{
  "n_layer": 12,
  "d_model": 192,
  "n_head": 6,
  "n_kv_head": 6,
  "head_dim": 32,
  "d_mlp": 768,
  "vocab_size": 8192,
  "activation": "tanh_gelu",
  "norm": "layernorm",
  "norm_place": "pre",
  "norm_eps": 1e-05,
  "positions": "learned",
  "qk_norm": false,
  "attn_scale": 0.177,
  "bias": "all",
  "tie_embeddings": false,
  "parallel_block": false,
  "init": "normal",
  "init_std_qkv": 0.022,
  "init_std_o": 0.00449,
  "init_std_up": 0.022,
  "init_std_down": 0.00449,
  "optimizer": "muon_variant",
  "lr": 0.0108,
  "lr_mult_qkv": 0.7,
  "lr_mult_down": 1.5,
  "beta1": 0.95,
  "lr_head": 0.0087,
  "grad_clip": 1.0,
  "warmup_steps": 200,
  "schedule": "wsd",
  "decay_fraction": 1.0,
  "decay_shape": "linear",
  "final_lr_fraction": 0.0,
  "batch_tokens": [16384, 32768, 49152],
  "seq_len": 512,
  "doc_mask": true,
  "train_tokens": 139800000,
  "steps": 4276,
  "dataset": "wikipedia_en"
}
MLP neurons of a small language model. Each row is named by its layer, matrix (down: output weights) and neuron, and shows model dimensions 0-191. Each number is 500 + 25 x the weight over its row's rms, rounded and kept within 0 to 999. Numbers have three digits each.
After each neuron's rows, "fires before" lists the tokens most often just after its 100 highest values on Wikipedia text that the model never trained on.

L3.down299:488552498480510516531514521516477490506508514457502528478535519488499469521515474481487457478511495545463501534498484517519492497541514495498500461473442459542504496515453532521463554511512503469544469504504522539477494491492539544496472486473459496493512483454481507529458506493507464460470524469533498539460501496530489490506514521492512508525516492471511541493565473461515500482504482540488502473514534531468523526480505528519506512506503503560491483438473512479481512467506475492523512490513529455554479498497471493501451501510476513504506541512474491510532491473518494515
fires before: "-", "The", "In", "=", "L"

L6.down489:496494476533521493523494474510531483520475525474546520533527549470480462530509480512499511510472495520545513498502524491502560508426498496500490511488482514514458517513488465493536485487500534475479486563537470501517460520482512473492503552462477487468507448491448505526483516503526464517459512498510479521524473495529459495499530502488495528509486520468516504518537466470462522516501499525510538502515484445535478513524506500480482480527550524503458478478531489538511496514476497456503477514499510507535486506518514472507454453511511528465523502522508505507467535505483452475
fires before: " |", "%", ")", " ("

L8.down465:482512481511511495472472470522513507492485494535552524460482515493502478511475425486501483507480473540484476499472492487512524438487456509481526452502532529499528496498454524515496498553503504515503515497506489546534534489523487509464563506511512566466468576479526483510487513482498514499455520521486487491504521492522481513507483465491517452491464469489480519483512472551478502421503476531477487504490512478490532511528487490488481488528481505531537552480549472507514533481477536498533480494472510491532500496521470502491509469508489519518516511528521503501527488501494486513
fires before: "=", "s", "\n", "\n\n", " positive"

L8.down216:552508515493506475517473511493441500489466475486470508493498510507512549537495481472514480481511508498500513539504527502506474520516521489483429512509504512443500520473549464465497526464529527497517501472511513520538475520485453472453520511500487543514496463481514486550525502529469467508489470455494522515478467466467541524540504487506488556512506501511536532505483515495493492499524521533464518504487507514538481461537481431523525512493502460517472528494515473551510525493505512466523490473509531536505517484540501509519467510487475475509522450461500483493502508488502468528
fires before: "|", "-"

L6.down576:513442486515493567522513464493452508499489505510497527502463535481469460486533489531504529445474481524512509520465522525512480482510507476501489482509498501533516482497480471508534468543504482479472516549475458518498513473467485488473409503506528486540496503462484503493475508528520464524504499518529524499510482510509505490483455518503515477534492558516519527497496512496527530517484529527512520509502526498508520532486482483503508501537467459491527473490495464497491534499458522541467500498481523503507489541498495530517457505495512525510463557452446462486504495528472477532
fires before: "="

L8.down632:508497492531485491488511502476532473488538506474536448497497477508464524500526491555537490548553507501515519542503502506473476530456509554492478490456497487530448509496488471490465471480491515502498486524523457509472488488524485507520467522507476477472547492522486498494517481513502492475514492466524466483524498526510496490461513516499465498467488473513475488512511499450504509502535532543495449523529488539506553514528464503512510507479531532487485498468505521525513497497495532557522521501506503459524493466502545438501463506512498514472504463447459515554512506476495539474
fires before: "-", "|"

L5.down200:474515505531480491479465481562458516510449548496494497462487491487525493507505496492504486564493505489477515510489491529572492520506507528466524486544509516493511456513520521454535503469508511511477532478483468481497503474513461467526542495510527512537468512537480501509508476483505474498528533476528506523508527436495546462481497485507495494467523499496565492487507487505506509479486527504486467536506531506502538500477518513511460492512519497473494505499459517500521533546465489466522518506515498456491524495527512432476517489544510506460499481501453474534513481493475512447
fires before: "|", "-"

L9.down497:496494489524489489483525498453468508485509502476459543490485528487481537447441491512475504464523510476503496498516466514528506523473524495519513511502490493562508484524506543488486501519525476498505514543529519484554504521541500492483508522483493501505515504504463517485486488554481494506538504501544488544503485500490537526471504504458469508512512499497477514518517493515504487438531490473453518546496553535477559529540459511486496507473491484481475464419470518501482479503508437516440525460551491481474500506503489499519511525494515492507476476496487509500540505502524503467
fires before: "=", " |", "-", "1", "Personal"

L9.down704:509489550491505475521506484512507490514539515447499500524496512501433473547538460508498490476503508509463534528514537514517462494453525490475474458490533517472522517462561487515495503466540537537481500523470481479460535476533490478501567528479478484466537520513508506472554487464495500546532493508495486507487513472484505499504526520510477505493429490495509510495496514513500526503504530503482550463443450473509486505470489479457468507507519509488492461506533472524465498520501539521513490515468471481500546538501515508498513492495516507502516512479490491523502456505526502492
fires before: " of", "-", " by", " in", ","

L5.down316:519488494513557518495498487534508514471543491508505500472518548487497476455485510477491499503481511493489536465495494486464516518504459466544502495492472534488509505525498507510519529512507498483491507482535536519528518488486475486533531458492565494495435512513501479498470497496468464529506510498534508497503510489456521523495479514484474500512478482498454481559455509545510497474515512485538544488507545453480497491486506467469473509483543476488533492480451499476485521513499530532459540532540547533505544493497553475463479477478484496552485483515496467473523465508456497506
fires before: "|", " |", "\n"

L9.down355:511483492540520450540541509530515476486495485513532551506438451484499516536517473502486483526529492538497519465460461513514500504468508514516494501468435434466524494544532489490504498491492513517502507476518520473534495487493488527494492477502509469519505487500536529514514510469548530464472479478488523530578508497544446510521465511535507490506469538515478537499488490478517503505550499512497519469515518484499490481534479513449503466479486487488497512504477491513470517524513507497533474520500509499485488506529496554493465518450493468489516498491443510507496518514479457481
fires before: "=", "\n"

L8.down741:486520512510549462498477479557456492541531518466509492475498526478445495485511491502497501511511518493553480497474518497502477523506473491471521520537432518501517531487496505506514495469523508537468485493517540500465520571490530530481521479484507508485475457485521469519488520504476497475506481522524512516485484476526446502449516461458495513473476532484510499497523477528539522491506467479511480494499530521539498490521496505489467495556519457484496488523522547547514529537496466528470519446509504454517501508533503502477510475483492519514479483528470464506489458524515486539
fires before: "s", "ed", "es", "ly"

L8.down457:511459496540536479504494502468491497480471503490529515519518487490509491488518483469523474540523508496491531518471495534518506471505470524531505429469495507492542537491487493476487473507498482517504469503487491493508524472452508513503495502554528454495485467486509538529511513496475512511507522535476465495524478466507456479469511555492465526482445492548469509487546479519518494533479513480537543476516563456520481500452481528481493524494462502491481475503511456570505492512483534509523533516506478516441494495503512499485480493494483492516514553488485544516517473552504496512
fires before: "-", ")", " of", " as", " in"

L9.down501:527530507501486480494491472524489488488549543504465458531517515484473526486516503542497516515551505475538505480502470504494522517482486518484493515520517500530498504469477503503437500507532520510494467506492511507529479498487497513481470478509475530475496506546505507491469463565528507531441506495485499548495495525522482541522525457479501505489504492548528493489517507498507495496473481522479442515431437504511489502504465496530518448566509538518515525488484505545494510490520479525495473499461465522484477545456484459493541477509493457529538504471521485500477489462500497501
fires before: " |", "-", "\""

L3.down260:463515514472489473480528543476546501502502534550498481531528549456476511530504483505533487462472453542484492492511493513503482512494501488523479478489501501496497460470484496512543465527516472488498476502504516501502501504481511472515480532509524486519473441536509490476488499492474457522512475479482479500431435525516495517513471486534517546503526536521503492514513539496509527514512501454502490523486510484519509507542481516472541521446519467551491486487505515518561495477554469473499486499506476477536491527502502492517443455517497474496491533489484539504510488459533518538
fires before: ";", ")", ".", " |", " in", ","

L8.down379:464517568494494523492484495494462489497469498527527492481437504511544497507478459511505517479521493516492464514512483491538481472528488484506490501530507485531510509517490512492482510553506477464493549500540538515504515478480508491479500497517450531500496490498525497501477533480503510536484484538516484549549496476504488482508553480521468462455528502491480477543513497496527479529499497495481532463523516480479495512479481510524487466500516528528431497530509503542497485489451529453527530468449507507486522512484503454535522441484462525477520527469490508444509527524526492513
fires before: ".", ",", " |", "\n"

L3.down295:516474489479461490500510494517482489488500550502491540478469499462549585513509533497509494530527539524485517510482476487469488473506470472527516530465475485491507537520460507476494479505499492478537498544507474510486497489492479476484474508497547455483524490463506499492486475517481480529533498490515547479510524502527491490478504463506468493507500490535498520522510526569503493556521497534551508510482529500493537545536512485453488500474509502462503490495481482487514461507513553514514474501464497526516477501492483485527460526463438499514491460501462508514521567483476485473
fires before: "-", " (", ":"

L5.down678:486522515482475480508476504467473494457526497489556490489517471482532521477462507483486514480521475487499504492497506486493505457504486512525509527522505518473485493471470495505501544489474485418542528500517535517499514507494497491487466519489529465517513481415497500537463495479534502543495503490517485542553487500466474552503491548473455449508488483499538467496497483501536543518513484492495519533499544527481515469478519511462506524519508501493465520476506529515459531513496544514505495520506519535508445484491508478493474498482531498533485472466507502504518554553507465524
fires before: ",", ".", "\n", " (", " |"

L9.down739:519477516497441503490455484503529500499512488552550500536466511473503504481491476504516450478526491557471501540472522558488478496467518454492490499486478515481476490500500483489547468515504491440503474484466520440520490516539503526498555524497515569483540490525501511456527524497521458495491484524470495508523470477495476484509490517463526495484498515544497510498491474495499504534518539493509496517467492508518462447464488515519536455485492478506484448542503514462492492526511522471493500513521550506494532485504488480480535493512486500500520497525517490490565525509515496493
fires before: "s", "lor", "eni", "on", "an", "a"

L8.down605:513456495493556467519497499510501515467475492505485531524497521514489501488540475501465457514464470490501507485490486518541469485453491475511515506529493505470497494460545512504527474530498530517451501523565469494510549483513493495522518525516491543527458486488522519510498443414508481525475492497476491505495505508514530505511502511490473475503480468511458490487472465526468486528493524508536460529515504494541507489482535528512507509508514545506449531475527493506514493494471484490516477490473505512535499495553545521470491477484492457490543474515528533484504575477495491513
fires before: "\n", "  ", "\n\n", "ra", ","

L3.down599:490572485514464521487500471536480533464481488509475540490499539553493483513500434479512535500495505490482547503551490500477498484475504534496509506527506488520485462501477494470496496470497512485540488478472530514507536539488468445505518509505478499494496485516514554505490481471477479543476501484533502554521472472469524456515475461518479529489537543519545469492512502470493528528502507507491445526463511495539497467546471484525519443511499502477472478506478524508512494510498514515488476550504497493482528515473481454513504524504522517457513464500534502470515476499501530501
fires before: "-", "\n"

L5.down740:504490510498469502502518506483489461498514481525482492523508522520466458489524462471487497539524522491551489463516485477530513494473546520489471478516474520467493532525537548467435493506472526487506481496490500475445487511485471485495528501528538505532489463455536533495524488472533502536493478489484502538512517486492485548484540518492495546511495530481495491522503513422507509521526481491499494507511498486452511519519468479498490458532514518475490422483518484501515478504482529508499480511535487505500478522508492505578492507530501519532471502516548527463510496522443476501
fires before: "\n", "\n\n", "=", " the", "on"

L3.down189:533479497516523475486499482522500507493492525456505495471534545487469537498476497491485474472486506483469469487476491489497550504487518510522523490544522552497497490480481513500500520483507480518515528481521521509473503494451514452567472464461468492496477539492539510501491537513498495527525505517472497509469509534509515520494509503510505522541499517537455495501506503533477471433525456515523511482481484533474482456460441474517529526498505474503487476469483502482478540467485518530481501491539523505525540488510503561523524510453492518495486512519470491433517478553543511486
fires before: " |", "\n", " +", " 0", " Total", "  "

L5.down435:503466514481535495493505486566489487517539536486467530499509465501490476545522482506474485506536494543502466534524491491458490531497503443503528482533504479495445489491499500478514456476530482516499498567468464483471507497503519513440478483470524510496520534483522455478523508477495497509508491483525496495515500443507464539446528506475493527511463525489507556492495540481515476535471506484486506508494523499483481501451474506501496525558462535556518513514529467491477495510499509496478513504496465513469494521466503518540516459525530510506502515497514506498460546474520485534
fires before: " |", ":", " of", "%", " household"

L8.down420:491482507512506487517518526488435462464492489486514517520507477507495483478566496533502470522492512523509499480452495486535500526510529496487491479448476547493542485519506479482487511474481500475497530544493527521528478533500513516467474466488497491485528550479488486515512541474516501495537474494523503499491492473436511459492528455508465499497463535525483490485463506492497472505534508492494536498534475532511504551527486472493462491513510464542536486510498540456516505515543541423520518517531484484506507519524471470551492516475541466496500526457521525497514482490485490510
fires before: " |", " /", " a", ":"

L3.down674:505496512524485490527504538492463450509513486502486528492501495464528518499519489504532500469509520524494474520526520467473494452462536488443560442530534449514552530504531488505489497515465485475484470492530476514461492482472493531505505543551487471466495521524507523497535512503492539512471492505485522523501511494544486495506493513508511455504486473519504529478461527525498520488468525499512540488514458531472506491567496457515502488523478504512512481476544489509529500513501517495459452517514560427495473495497485493520482478488506482512532484523495526445493501490474494526
fires before: "\n\n", " the", "=", "\n"

L6.down45:520503472527535512502502489523492468505494529481524529472504500476539516481473504492498502493485416480494498513488478453517513478489505514545497501529477477533471504505560484498492486515545509464454510549601484491487450525510510495469491498489504471519532481495469501528480471522529469467479483502490479506541549498481471501465506529483540495504513486502544499503503470519480479539484544526516518479494508469520497555492466516490474475479488502499480536496517521520501453530455510459491477514511488477523504504504504535502494475463486508505502500507461519507514491566500532540
fires before: "="

L5.down683:483518493482495497484514480525502503476468491497502511476512521494452563521498500491540513513481516466485543551533497548506489533517453485465508492468512532440475504534514523463476491470520497533537518505459516503500470511491533510523490513494491486538531513511506537507490506510508501495472500506462488507435507450504503481510530518509501523453498517518512509497494450498481491481490587529503482515470531507447531483429529473520496463502475440499486457503502476510505532526499506495528512508520522526499515491503489486480522532465487497452468522470517513515505455525517495537
fires before: "-", "|", " GF"

L3.down474:512554485486553523468486504499516491517521471508508514507486462490535500441501518471533523523487509538508524538481484519493484516502502513509507521486466493530466512521468492480494505522474458530491496528538515507504566487490512479519549523506526469493531494518557503510505428453509492502492481462471478500537470491493492520506470519542458489473485479521505489493496513479558479489470474501477524508499467505522468492472534458494487543512499525515490495471518499498481519504465472443556496519468540503494491506517489457445531514501524474552494478463480510477519473503491531520
fires before: ",", ".", " he", " in"

L9.down746:500480509537494516540494482487513459492496469483531536537499494475515504501525479524512458529481508467522513499498507509478490503511519481512502463524486517547528511469483490469517484518548488439496490495517443494483519499510570518505472473533454511506523484522480497513464511495485516522498521512560551487537534526525485513504516509473502516521453474541515491475487512444473485523503472517495525554507520457490506480477462473472497501517518558514542514480480490497475558494488501459520517485500464475496475489517498453476511525489513474491456433492468536494490499536511504509
fires before: " \"", " (", ":"

L5.down188:508505467543514511473507513542493516554517489522477498488469498505500484505501487543527475541460505461501531497520491516509468506520517505491542518505495525478500500515501517477498488477477490563495518504489483455481513500481476449519515528521495460556487443495522486542510524470549488530515497479499519510479453481500515480467474478473476461469548519499547516545516465455511526535487504487499451509513535503493487509435480508500475477480483478507494486535478471478509518545477503545475520517527551469530516527506540465522463506464483508489504491458520486542505484484490497502
fires before: "-", "|"

L6.down275:501482463522489516530517488474487528461535526479534519511490475526476479512484482485517519439513489520503465548467474463474504473505511492541485508541524507535500508513493540520472453497500485501485474548486485469505506485496485515490544465515514526494483469459467513478462517487496490544499489534450546464577518498526506466473471507499505519537511519477468560486472500494490504506524510535476507517466515468522489544496487495466510475457512480503498517523510480502499482500504547509479499498468460487500497516522535551536550553471497512517516492517461512465477511485495469515
fires before: "=", " the"

L6.down119:522469507487494534502529476506509502530503469474486544498466501513516517465505503490496515473502479510558476481495513558454483487517482479489498495512511486507473530525486476492541504470543470514458511512539458524478534501511525485502474477471489482467515498462508489522512527495497464468541492495502478543503495499535550538487509484487512523463490513519500536485515565444489514511512495467543553515519492532447506488480479501499530485530480521476530483519472445490495502452478453462544504490516514525473464534492512517499459498527484509567482517496483486494507468506502528464
fires before: "="

L9.down456:507536506479474525495454500518499501486502485521509514525462523481513514436496489523536494486546475476519495528496482502472482532475428472491496492517494497509505535513508489524496547474528474532521482500493531511477482451463526546477543499499486515474566398518495519488517514543445450492468500507480476510499509471515465491518498507500477527509513510540526516469501510508496495550511458486524496552506489510523475491514480522502467504500505491460524463521496516515483489520471480508453494522529507506497517485502462510496546498505544500485503460535521488523513499536475471508
fires before: " |", "s"

L8.down677:462487515512482520482500496475472486506472497517508495466533525506491485476490485487501498502473485498490487493443470501486503478474470529516507532506489499496489516495495517465538513526510482477554507519507507480529501514522493469477510467506520520441488533467497530498494524488516509480500534510498506510519548556481517549483433541459498482486487484475528507442524565525504494506508546468502453497514489514509505539419499497499505478510518477498522512504507521528451480529516466450535499493485521474444444500522542555503486509484510518489486512511498485549525548499534503510
fires before: "=", " life", " in", " a", " the"

L6.down19:515527481516457446531504470508535481495473518490496506511490549520505483500494548544484464489505502486498475469484471493513505460496506494507529505523500470481542517534496511492499530505528511519525495471481511502507475462520509507505494516478466481459475529505521457454490485545491493531512473487506523517490473548496492512521492499455524492541536502504528487517505508508494542487494487517494550476487476488510502505490555541438481528499519423468468503494492486516473526545464508538510552476491500505520550477515491435496469533514472524545507469516480502517509459531464468484
fires before: "-", " 4", "s", " 3"

L8.down74:519423517473453497476509477495491487552484492492474510511540503472497506522483517553495522506530494514468453498511469530530529490473488489491501502450504487495509503530483500444511549521490476471520438454532484500511517484482510512479520476507497512505511458480531473517492426470497479515528493534482529439501495502497503505488550514469528473526460530444506507518527498521548501514513527496520492505515520501498490509510513473537523514495513480468503499522512518502542470496516527507542485480493497555493500459508517496532474506559489540489497483488473445509520502497526485471
fires before: "s"

L5.down175:536468509526466488466458480489496520522506478491525518437484488506439518499496455435439519498463513496482503510539473497504522495510542520504536499475500498492530519489467499462539498536526463479497478513511541503498475517499499522507444507482519510523463502509502504540502506555509454494494501512511481450496519531514496538466498547471496528486477480488552450505542506505481504521493540486546531530514499470508473524505545495514523512481491524494492519465505502484520536502485461505542512513529475462496481509510481533520479514485502494481498470488446558526483490510486479508
fires before: " |", ":", "–"

L6.down194:515470457501530517477450478477487481509515495477444498520510513506508546492469486497502518500524498476516495529507493447464475483498475509533491472473540500520517481523501492485490511507510483521514531426499469509479508499494469505527501523505499485484467503505505501510483496559479515502462502508494528518535490508472479475490469528487514484532500521487484502492464514525500496540466459544482480484477506476444527543433504518485511504489513547475493481483516500447558476531467483509528509489516524523538501493469534498541524538514527511498498545468541544570498471540487524517
fires before: "-", " life", ":", " Elect", " February"

L5.down430:519505521505488449522485526487506519479471521505517478535483511485518498478490494506562546541519458522462445497486474520535508523498540516531517533484480490453469475497503484556501491499501493495523484520515532505492486464521535505505524447475530460517490463483509442493504448504496473526526489465509465531488497495494526512484538507498494474471483469522486537536521483505537514463459516490504525468520485490498508471499468502467479490508503510514549481450557502500482517512519494513513519506509535433500526491542492510466516461497491506472508526537444516499527521475500508542
fires before: "-", "The", "=", "("

L3.down627:492505514498521498464517493493454538489527540495448519444490491557484491502509496461462529481475518494483492461483530446538520511475445507493568470507513533514515489501503522496518511514493489504494515506543529532455475458474474471514497522515492488574447491504512505489521484519471520498553487453498442548506505536504523524452522503456512492501518490517472541462482509536450484488512495499515510521494504493515504489504542505490487502529493506479484508500498481465540483479518517522506516474509532502513493548451512535494499517490503458518497485508474505505517498530475457500
fires before: "\n", " 55", " 10", " 6", "  "

L9.down352:493538521470517490533558491512472518505502538550506515518496494458477470485452496480489485510523524447512507510461481461516521533487461491505492500527467476501510518487465484515490495480511484443525460542507518477506472516547471501512476522514510504518559462497477501522484518523470509488489496513532473564506496515529491500496522509466479520535494456506496516514504449521515514557522490483536507493454543514477493493492447480499544506479503489433499549494533498527491498502471488497499510459497477533501522522504508469483525467505518461531501515442519531516487492516484483469
fires before: ".", ",", " and"

L8.down19:498502519517474501480456488515534480528517468515536519511513502501520517539476487513499495525510529495564489493476461507516514469528543495507513497425470491505512475527462485461527477475497568488567524497549518475450493528494533535491507509466482486503477466521526512479478482562497480512554473501512466487510490532528497438520514510465503487477523510508480477507498535523484515499538502529496484493516527472517512504516499476533487464493486500509488494530481484517493510520455531466493469509516442487510478533526471516516446479502478501517481474489498504528485467470478477541
fires before: "s"

L6.down583:505511442515469492494564494523488510504517532486466531473492517489500504477502521478536484473525494500533563494520499522461462439490514517515512489505527510486516516507512498505471509486551508503503508460530489508524505483436484512522538503482476465543475530488552479496520473503510513477523511542495484479514509496524509534483508479475513522433477498483481492533482503528508512467449493413536485556538495486514515486511474504468530511531517452468485493507494514475495533478493505514524511508526501474469508483512503513495490497427505484481538531519461488509511504500538525478
fires before: "\n", "  ", " 1"

L8.down294:529505521491513466524526456528465509511556490511458488532430515482514557449483468514507499500509484467519515536505496543498528521493495552502480517506507521501462498514521535468495483489516513505516498491502533520493479521485520551461507555476461498454491475507496502443483496525501547491474507476505506525515509480494475494496485503489498513506512544471497475469499478506502524472517481481486504499499523504530469484473468481506443492531518527478519491517480562517461500530514451542494514492532462524502513482479504507490523460454541461482518510517537502514454453498517536488
fires before: " |"

L9.down369:510478507521513497465518469505562523463493486513514517490496489475537494549511491475520463544511525495521522487521536489498499475497510509497494499535478487462496462490502538449491505505492546498486497509527506476541500480488491460512494453538457460529482531494505514472459493508504504536516549502508482514490503502430471485510464508448525437480495511505410484497546491491507498492506529468478478491525498505530459457508491499501491528493509530489479495461483477524495490530539506538562500538471506512519564514531464493496494534503493480483513508506534512488500499513501517530
fires before: " |", " to", "–", ":", " –"

L3.down258:459478504533511523496461500512455526490508500484496541496451501483500521520465455477493575509492531492496488516493526502538514535498514535508469488424522518495467517512501505541520470501461483471475488503550516534492494509521500462463496481456482470472496507527465488504511484500458534494516501483521537510490491481537447488504508513481459528507461527490483526481463518506506459541495499501503498496504513486524467498471501498513474482532521568542555527545476531461501517513488507464489477485476501546518506510459536511530502501496512499455494559488520498504487507485490513507
fires before: " |", ":", " (", "\n"

L8.down624:496470514494513509481476518442509542513496522519513488529498490490502508508504472523482526522502502488499527461482489509487488490491469504540559517479500467487469503483537485522453525509494421482499506463423501490507520519473475508488507507521486500512488509511535554491442477561475484484470476498473485510514529471478467522479528492482484513516469475519535520519468484486493509456496474538489526499522484472500483532512528483523477487569517511477480486523462462503472494531494509513502459498526502511529490542514517512495506525468470534517531521493572497500492543537519489545
fires before: "-"

L6.down66:498523498480492505494534494500539514461528518464493505479469517531491479466505498490478479436481515493519508522525489481512522463536496502533481532482497523458517543556461520522500498499503493485519510483548537484517506453476457500573513511465481517496510487476546442490504491515507466506504516510455463495542513510485535483461488515535471530501498479484499479499487518548518507520458495458529519493531520490559518528527489508493487498477479489515511491502455525453499513525498510497484470486552495520548529430505521500458502484504505472483494506497500500438531488483479509508
fires before: "|", " |", "\n", ".", "\n\n", "–"

L5.down27:513491549537519529526499501535520495530522521477486471506462487521504499476517519491465517512508470551510523513478480469489492526478468522480498498432469493486498481514506480471476489487524492507488498458446489503514499474502490491471530477521530535520520515485490545549437472562496483499501549459484489543525491517518479513537508491508493509501512501484515466548466542492482465490538554464481518529494516472534471490507480494472491462518505467493472459506505504507500548474466508474510459505558539510505481558485480519512502478547494507514488494474479499495492479551504499491
fires before: "=", "\n\n", "\n"

L9.down157:498519475479514506505520485535478511509520470481476484515545485465540520524529496492513476507536503504469525503515466508480536480528513479522445506476462462478521456521505474459508533498546496496540468511534500488488528491555538475484506489461521486482466543520512542509478504487480527523496524499475506501510534487441503476527529515483445537491535507520483497521474481484466437503489502487499522513504521456507440460529484523509523488546532484504511530530458494509461455515499485502524483474497495493478470514499505470471531472514505499484491554489524503503519499524509468559
fires before: " |", ":"

L6.down504:525496497504490498527494498506513513544514482464506447544516477507506469556542500491472502460490478516488468549544471483461452501480462470521488506524495469479472535485532535526504532504498539475508491486470532470480499530485562421474475459492516507554527501502554533530501501533463502493456500482470493507482483501509515494508507508451478486481527505515463481522494508485542494481491450518501508475500512501489491500495485514485481467490478536497505477518469486533490519553529484530524474483507503475522529526540501464495518499467486513493492510517505541531518474474492528536
fires before: "-", "\n"

L8.down361:478496439500506535471490480460495473505447508484496514480508518469485544514492530516492545493477479495515524506533524501477514488451524467499514513491511503504464553493496513508523514498480503497457484520444497512476508472490519543526479450489493494549500489469522482495474478517510458499508527527508468480505518473481547505481532490524496516446494505521527505529489484513509446514496497480520464496488552468486500516481561532498548495481528573497495461493511459497501538484506519492541511516512505491538519461524501513457482504472456530520529513492493541468540493521507459476
fires before: " |", ")", "%", "1"

L8.down412:505515501519490493525503473488472478487517492518474501548471493468515538442490482487540491510504499490539504516535522529488444510457478515504471529514521510523496499494460525485514471489547486484518510484458501498463501530495497514449498494485539492510497498445504498527468490549521494477531509489514485510492495459503462506525435504490522556487502496525514511499521511517535517483537491542508436507488533531485493486513449495479485522551487558477507493493501519466452500535561477521501513499539474516491490515494448488499485492506496469485535473507515528545485447526466523495
fires before: " |"

L9.down178:528524461479453486513504535506477499491518489481503521583500472488446546451519473471488504494502480490494516513528478533463506522455471514540459498537521529494441514549459483513519478515548521500518518487509525506495510526515476520514486524494457534531489425469498511469494512531509503493484491511511473505503509501492486497523529516491530521538467518508500467506494506495510481521496511472490489488513500526498443496505497488486484534514503553465516493464541491478478490498473508524475489513468433487504503509512491477532530521446475512463481529532504497503482564508529506498
fires before: " |", " (", "\n"

L5.down767:513512491499531527504472469470469501456509557527496484442495456470490475498559526501475560479501483503463513494490519498536508468480540503510481477517483498517469530433487488497494503516501482491478493500488472532477520461524487472490512486487491517491491517521494478499521450464518476506526503520542515529488505492475536500458501544538537509474464505479522466460528527477536529511490523507472492531506499496497546522486533506511567519497481481483480505495525513501468536526482506454515515494522490548531505520508471501458457493495484514489487553499524534497492527473514443528
fires before: ".", ",", " and", " in", " for", " of"

L9.down730:479479509510536478462507530501473473491494507480504505484450487510509539490538501510459467515498489509493497486484508457491479521479505508504539542447492522462477452552516498487492479515493485483471543473508503524464555460483475505537520525501526458529480511444486505526530474508522498545467511481494509517526500489558498476494511536534487527521512497431498515505526475485542513546509488438496539481470499469491508513487513485539488472489465517460481486518497499505529516522509495510516508487555479541511502552473519491541502487494501464543514512483514513498506452516478525472
fires before: "=", "\n\n", "\n", ","

L8.down507:536457487530528472490543523509432493529500475496491475494472506526490495500501520495516474507517479464471500521511474516525473526477527465522497508520494515543498519550484493526471539476512561497483459518466527520534505461545489519498482501466502512545543521454510457510485493489474508506524468496496510472506451536478507566480450481477524494490515502497502510527500488504538482497502498491522499518471493518475498461534483463526453586504542519533513522536523483499493504478507484498508472464503520544471493475508478487492494532479482470533507504503497483491492449489479474498
fires before: "-"

L8.down678:480470496481467496494443516475523493466545514509514478484502504467494496496508450528501520549525473530493516463513466463511503546514491503486501566485491492543475560541457470519499494557510479515545469504499539500548502487525535493524487468503533479498460465483483523551505519517527456490467514532504473500523500496494496509523494480479484484503507509489486512508500500492459485507491535496509502511475476521529541487546480501488512536493493514480508505497402497481494531466489504494500511516531466496529490543503506512467468507503515482473481482513458527518501562477474482483
fires before: ".", ",", "%", " |", " million", "0"